From a checkpoint of a small transformer trained on Wikipedia: 13 layers, MLP 320 SwiGLU.
MLP neurons of a small language model. Each row is named by its layer, matrix (down: output weights) and neuron, and shows model dimensions 112-239. Each number is 500 + 40 x the weight over its row's rms, rounded and kept within 0 to 999. Numbers have three digits each. A neuron's up and down rows have the sign that makes its largest values positive.
After each neuron's rows, "fires before" lists the tokens most often just after its 100 highest values on Wikipedia text that the model never trained on.

L2.down218:499420472536528496557542496503536462513478471492585546546519512490515435416506506491452441543468452493533445537494532534495539543514487503558552478446481495471437516477488493454503487509498519491551449428461552502546530489554566489517526410509449523558538474512492502465475486460556536555497528507478405486514492527466513468472512504513463487440508510564503533556489526503488443496532
fires before: " ", "ists", "oci", "ist"

L7.down236:440513532513414543527556431480441505504535536491499530558578512563527529478488485512477518531459477516544427533524482400490524451449520480501584496553513492508558503545558537491528469521473533453449506510496461462524497505550492559509458508515460411473480533517516517407438502487487488498500536552504466470483483552499490512503529436465490506584510477552520558434527427568486488473500
fires before: ",", ".", "\n", ".\n\n", " |", "\n\n"

L2.down258:492556443532520488489507484550542469541497559531448514459554534581485568464502443535535463473502486555433558491498492404493465464493510547519525557538412458542508454521539540492487538463506480442445501540508532524478448591512498498478508494518606490448481486466552556503509564527505496510507499493479496567555445442513471456560418447499529474453479548521577458481541519495441500492452
fires before: " ", " in", "es"

L8.down211:481542460428553519493502499526565524520486482466545488501499510493568495489547539496571481461489477480467472471534540486452506572505556535543542442451525481509540521489593522520481516445594453550421500544473512522499547564492523493547531453502598585430511479493483514501497495453526510479543480524476516415471490540506487572423535542466519490458475508477475592473495532440492478530565
fires before: " "

L2.down83:535464497446520465422510545484485464465521457523498564562499509497521422493454532463538447517465499527537507545568552469474492521507516529499510528608472532449534527469439421493522450505551562550529469522497562503489488510576528509439470458517579518460436534496478558460512494476437462551468483498520459445546433516493437539488524567481488447499537509555542541488560530422490460473520
fires before: " |", ".", " |\n", " ("

L9.down219:549450567494464493498444510586516519529563545488510467500440473480482447520453528533512434466441492457494446517467552509550550534519515418543390449523504473518551532556507453503564494546501539497510486498561515508562471522483500573444528507529452522522543492518532456556612487516409532536611560455449497524461482524543560532558572501508493521488497474550477497418474539502513459486486
fires before: " ", " the", " his"

L8.down193:477511482601497433430496516508529535558540487512516499545516496468471447555496484478474501486503498488473511481532499488469486549529495476542535501511533450438493511519499522443511589560511439418510449526485517516550512578516499471435558428503472456489574541423489548521494467508556491482543559506478479504500482478648557510594471474407488441475477470534569508496489490459556493542441
fires before: " ", "es", "ing", "ed", "ive", "|"

L7.down48:500533440500476532509524585499499503484474439473544575474485496500510497524511431460519521546494416506475478527485516519499447444457479524533565531484486560445488434496470489487528447572538462482492487484571598473525480445534596523528518482445530494531568540495463559543449492529487542530478500483464320555465502525488481485507490515499501536490493445512462487444501608504534384525476
fires before: ",", ".", " in", " of", ".\n\n"

L7.down23:476473516448483520572445496492563395529505555555520545517497486516536491528535461511471508520491425456423501505448480518580501501511491448518583479492518516457535551567503530443516513479522535486503545421482493434496507539532497476507520462560563521491536456541529499637442522524539536481468483469446431473551433561502460494492487533485512519510523532506511600422621528506478499456495
fires before: " ", " −", ":"

L8.down288:457471478498477520505506469521484492509514551545555514486498447536515502550531537462518491488481441443502554480494543517403600521477467408496574542379456587486519492452538518478489523472493462408502522555445506513437533418460501410463536514531494507467580519431432552526490492511522489442508442435544504462529383484443519451511556538482471417578425547458529569498485424490560552420509
fires before: "==", "In", " She", "===", "A", " He"

L6.down286:554516549501538540478515527518528513535487455548487515529511483515489495449529592508405490518545444535546497439553498444449487561457513453478515562468423561457548490463488499475497523565503478498455492522481520450452507449528501511524431564493530532444477477497468488422429512512517413517456535483466550518524495564580488514476552396542524502506477510422500522448493573493530515524547
fires before: " |", "\n", ",", " season", "\n\n", "u"

L7.down60:509528497354514508492474496458453551531458512409572542543416451525427537472481494445512524512514486500423521431453569529523547494506464563600421438529550549545496551429480504502468522538437504471461455549466478492488499590489453549511477444534533475550550496503538499548516547501447524517535520511500526524479457590445462517482533548477519496460478461516467470502442578499508472485527
fires before: "wn", " |", "ad", "ther", ".", "-y"

L5.down292:561447545581480572489459496468447506491499511491570459486589455482455538545422526510464457522568484525496471562535459546491478482459538546578519489515486546449535442482466492467426517547420440505513521479512513527513424462427506495477478534542499530498492503430538489485491507507464479494488531496490513545498503554560537454482553486476456471485467472464513496472484500418531483445621
fires before: " |", " |\n", " (", " Re", "A", "L"

L7.down62:458457473513526510450519420438478528439503430482509495546534414559527472459533541539473525395467520527462548510482529458502512466518543484519436505491558629458478488555541479516508542496523508463554437502467520529546466520415472508465474442510443483420434480493565526525453487451561505460473506498550503444536538485507507543489534431439573479461464454508497571468475573400533492548525
fires before: " |", ";", " ", ".", " |\n", " +"

L8.down279:568564545532476471508460476502476471504613536536436464582574512530526464517487483505522518531545495522522463500435476517564555540489503520515490516459469487485479506446474520478487461554494492531436467469491496484531461503480511464422542518466523491603525536457490477519487542530525520560554441491496440491443554498517545484547501519539524457461567484486507481537535443420497466576450
fires before: "ted", "at", " of", "m", "ined", "ts"

L5.down61:500565514466486513534488497578485446473519480457523478565508524590557538520535455440461426468540507456456505512488504566511536518552446545541411514422518444475541485471428548577532506542472532432447491474509473458498493482583461520607524495560525544497537578526449520479492509476486451503511468535543533538521439460498564502461510448543478476443526492440514511468420539492467444542510
fires before: "-", "ation", "ing"

L5.down283:564583533473498480507462464498511543548471439533553553492474442453540496474456540520441490537554534528502496472523537500438456477454483532530541540572567453472468496504396499483497470477463523510534519554481524475454531488458494477469515472473490463502414528508571498426525520473460481535497525504484509504563525584411515577571476509449513514408550528494512509510475475547555504465517
fires before: " |", "\n", ".", "\n\n", ",", ".\n\n"

L6.down85:536521523511480486509494460528501497511516526503536464518485468511541460421506460444571515532517522535562478496540511475473495553465485447530516552467507553543554429500498428433559475465553585453480500539522426548475471569496581495457567457486443562474494573506525520459504466529515479502470557506450525479474482531409477489546508524550485459518437479505513478494568455532494506499548
fires before: ",", " of", ".", " in", "==\n"

L7.down188:501472505523514526491504497533532533529477478536570536552573517425427462483539461463455433547520550464512502415544476506536457547482484504514567509444507503470448518423491467530568517528482501449540481473560536491474500454539485497519505474549552513522534510487561554550451536420549522569471524441494474538519510467510455558480518474505481424488437456430452517536419508474486472499492
fires before: "ed", "er", "ation", "ite", "ing", "q"

L9.down275:504478515511501437565458448498484525528482447483538460523482436436556536537476528473514607508439438508516501482415472420517377526491563487548520432527510555453543522475521504482471532495520456476500501471544522509546568463518488504458549496463537489475497557512530489500511426443496496563513477493466496499505487457539466489552543459539504466454481433525488548508494440541494530519488
fires before: "it", "y", " in", "ae", "201", "b"

L5.down47:510517472490520498503531577506502454493469460528449452530543552485531518514485463503503459491538568482488583490463523443457532588468504473476475496572589486478505503526531480466502481531471519501501491553481506542541551460510504548524475484500400456539572552499460514448498428471470517453495462500492437527566466594481458527476460432529563521542590449408489517536451564489459491509424
fires before: " |", " |\n", "i", "ory", "ps"

L7.down301:482468527498539482552441452525523484555474483459508569473534431527537502557441534422560472462486517465473462488516468506508511424459507426512435554526473463580477553548486525466501498506447459535506479435595551457505407502558516484535528530486536452481456528524468438568519485544495536500510539543472470563471513483514455467436443496494500544523426458539535554496517571518502532554534
fires before: " ", " at", " number", " Al", " M", " U"

L7.down134:484479494532420526554510623499483524491532477450521505513546441488564479561465535554422525500498505495452510526529509425475538516515518492470511497483502549512499522482460510502448511538446558511494510487424472527480434553507466518469467506508549529510529525582580416547441562451481454465469550559515459484450474492512516490530575447455478567459437487532504536411553506507471519465496
fires before: " |", ",", " (", " |\n"

L8.down236:529495529512517456509562520537418443516411483504465512476525504420462561580465484547522479528505458483477492505502511500447473484541448447490535563549477541493480541473496475503511498537481433461498438531493509477585476521527524533519530513471581518497511626544471524493522458472586563517437560582498428463508429487509511550474475498521461472519472427470531468524475493474492475480523
fires before: "ing", "ed", "y", "ent", "n", "ved"

L2.down54:608377496459500479565525491500557534553630510510502445555492497517471531510494479483518429540469429503485539471463423493493483513551478530480507502468532488483519520477555582485582490451493542569453463472444468500496527560553556476542503521449531465420511488408551471446522500517516531470490594421499444489571563511456538468507526550478540480559487521471546519524467540460464499531486
fires before: " ", ","

L9.down241:492465485494499494577431481464527495503498506512475524492440409460508535437513488500541578564433537478536540458478554481522476525550461515511459558559527484483547480521456537466497556437498506494523541530536528553501503591538544436579547472463541468452544459492553579510481531460529461440480461513512491545540490477564505447520441443484551465498451490466539470441478509469474526589556
fires before: " ", "it", "ae"

L7.down52:575453554470524504537450505415462489530547541455537488546442456477556492512508556481519549486482508414427499492541491487483498465472528493518529542522487459499497513525529464525492526531468409458482483527512547500471538402493497444560521531486535597462493559464476480495478577476498512478560492435468541549541485436443492518424414491476489492583528510420480571492467525440500567520521
fires before: "==", "===", " He", "In", "M", "S"

L7.down218:494548598496565475483503491499562503575492495498520450486467510522472520496570471516451563520501407459475464533480491507526504512498469486545556582527512487484494467536573462440488533503477448510498483557533462472451466515445554502502496521522444491560507544484443481504501516466478555526486575440541531533508501433586468574495491529472464525465483500414430444506462508650502478508522
fires before: " a", " an", ":", "/"

L8.down142:527515492491487536504569528557485453429496556473485493425499523530564535535458525536492504517527590568506470500514497443502415579499500471431527426563500477542511566512461464464512478558581518476446546523460539520479500472466556504544483449425494516417543511502549574536496520523486475503479520457546572497519485529491444508497466481456498444526511584443538546553499499468508472479494
fires before: "le", "g", "nt", "ore", "he", "les"

L7.down303:549461493516539426511536554516498590466435549468468490471475513495441439504471444489400555531551466522543496510479408433402482487492495489468459473517529465519487534565553470449512459490566502500547505501538550516570528485441588611469544551431483486494481541473556502483470567470454513510501551454490491505463480443431514480406564525504482522468477474567472485476603510538528540581526
fires before: "ect", " a", " an", "it", "n"

L5.down305:457422483497462533434549486430528456499482551561471499513552442497516500490442435542540478517519560514492446431584542508541643482469507505502498507561553453454516495497465503462500501501564483479502581503512543532497389485541511580507499501513513508534525553567505477511502497491473455508506458477474476560501462529497459528519489446495439523483537428457490469514495509463532530507513
fires before: " |", "%", " (", " |\n", ")", ";"

L2.down77:494529505439585491538438535452553546425500475486504508481455441513497514491490457552516499535457537459473452445458507482517488499488466506576514472600483487480502503466535535563524548540487468484506541586505527503530493492588544498524491458542533476521496554505509465460509490461569637499451492498515562436476443480457553547493521592530474485544554486474522564492494505507504528547484
fires before: " ", "s", "or", ","

L2.down213:510471530461489501432448567442523547578520458506509558496516444536540470468498463509478473470566437598474535492411479490402528515450471538518518472519511605461436581551498459423531538525529550555477485485446520497494524502512518444522494484503490524515522505481495467519497499482562537532415518437468493508507501536498516521558561534539481470504501470480510554548449521517519433522521
fires before: " ", "o", " |", "e"

L2.down80:425527538456498453514452503500508484590558494540469544488484556466521516485532484507501504556459500518458467476456551558517521515494474436505468434489495508444483489469530496456492495493419425520467521473473449519507511537512444521613503495488536512482530490500458472501543491595480463486514484503447507505543513480491554531473503565445550482531479491556486510462484512503570509551465
fires before: " ", " |"

L9.down122:483495517592474501457564524525478448512629489529527479484495437551428399453492455524540470486509518431504489453494468556506520586483517537497476442507504575442431456437478478490510575501572498537443480510484503575541416500466528520476494442508493441421471465500557521522487484456430594513507460489573483508481497539541527518476483467438511572581529519514494494493492488502496458511447
fires before: " of", " to"

L6.down231:470542446423452485543508562518485529550509467497534453442433474460520546519504513509489422480491484475540483446492545445540483571428549492515533461461478530488461492445469505473523496557476485505436543472548424556447534515463544538505442518486519570466448543500576518495513474513442487517495506437526451486484537529493523511531507488522467548501451560512508518516525468519555553458557
fires before: " |", "\n", "an", ",", " Championship"

L5.down262:493543435456489450515505556430524568459465424514511480555453509550532550545504494492498577542509504576565476472536548506566484539417505482547462495599523590508527471441428494485496517512532466504615497486444477492456460448479453551485549499473445431502488541479477557471584535499424432575525497506573458551490526444465455479495492427491552552484508432505471492474544487539533460478539
fires before: ",", " in", " of", " |", ".", " and"

L9.down207:466495438553493510527499529657542529522573555444462506482458547542435501464510488507608596444432546515520510427512454402528466502497518508507542475463502443447566489456531523544550472505483495437473522529458503461490470535500509469453573451553491530475454452534499470482539472424529522467495482537552541464513439547489500446498502458451504476484612475514539520508537490500450485494530
fires before: " ", "ad", "le", "om", "he", " −"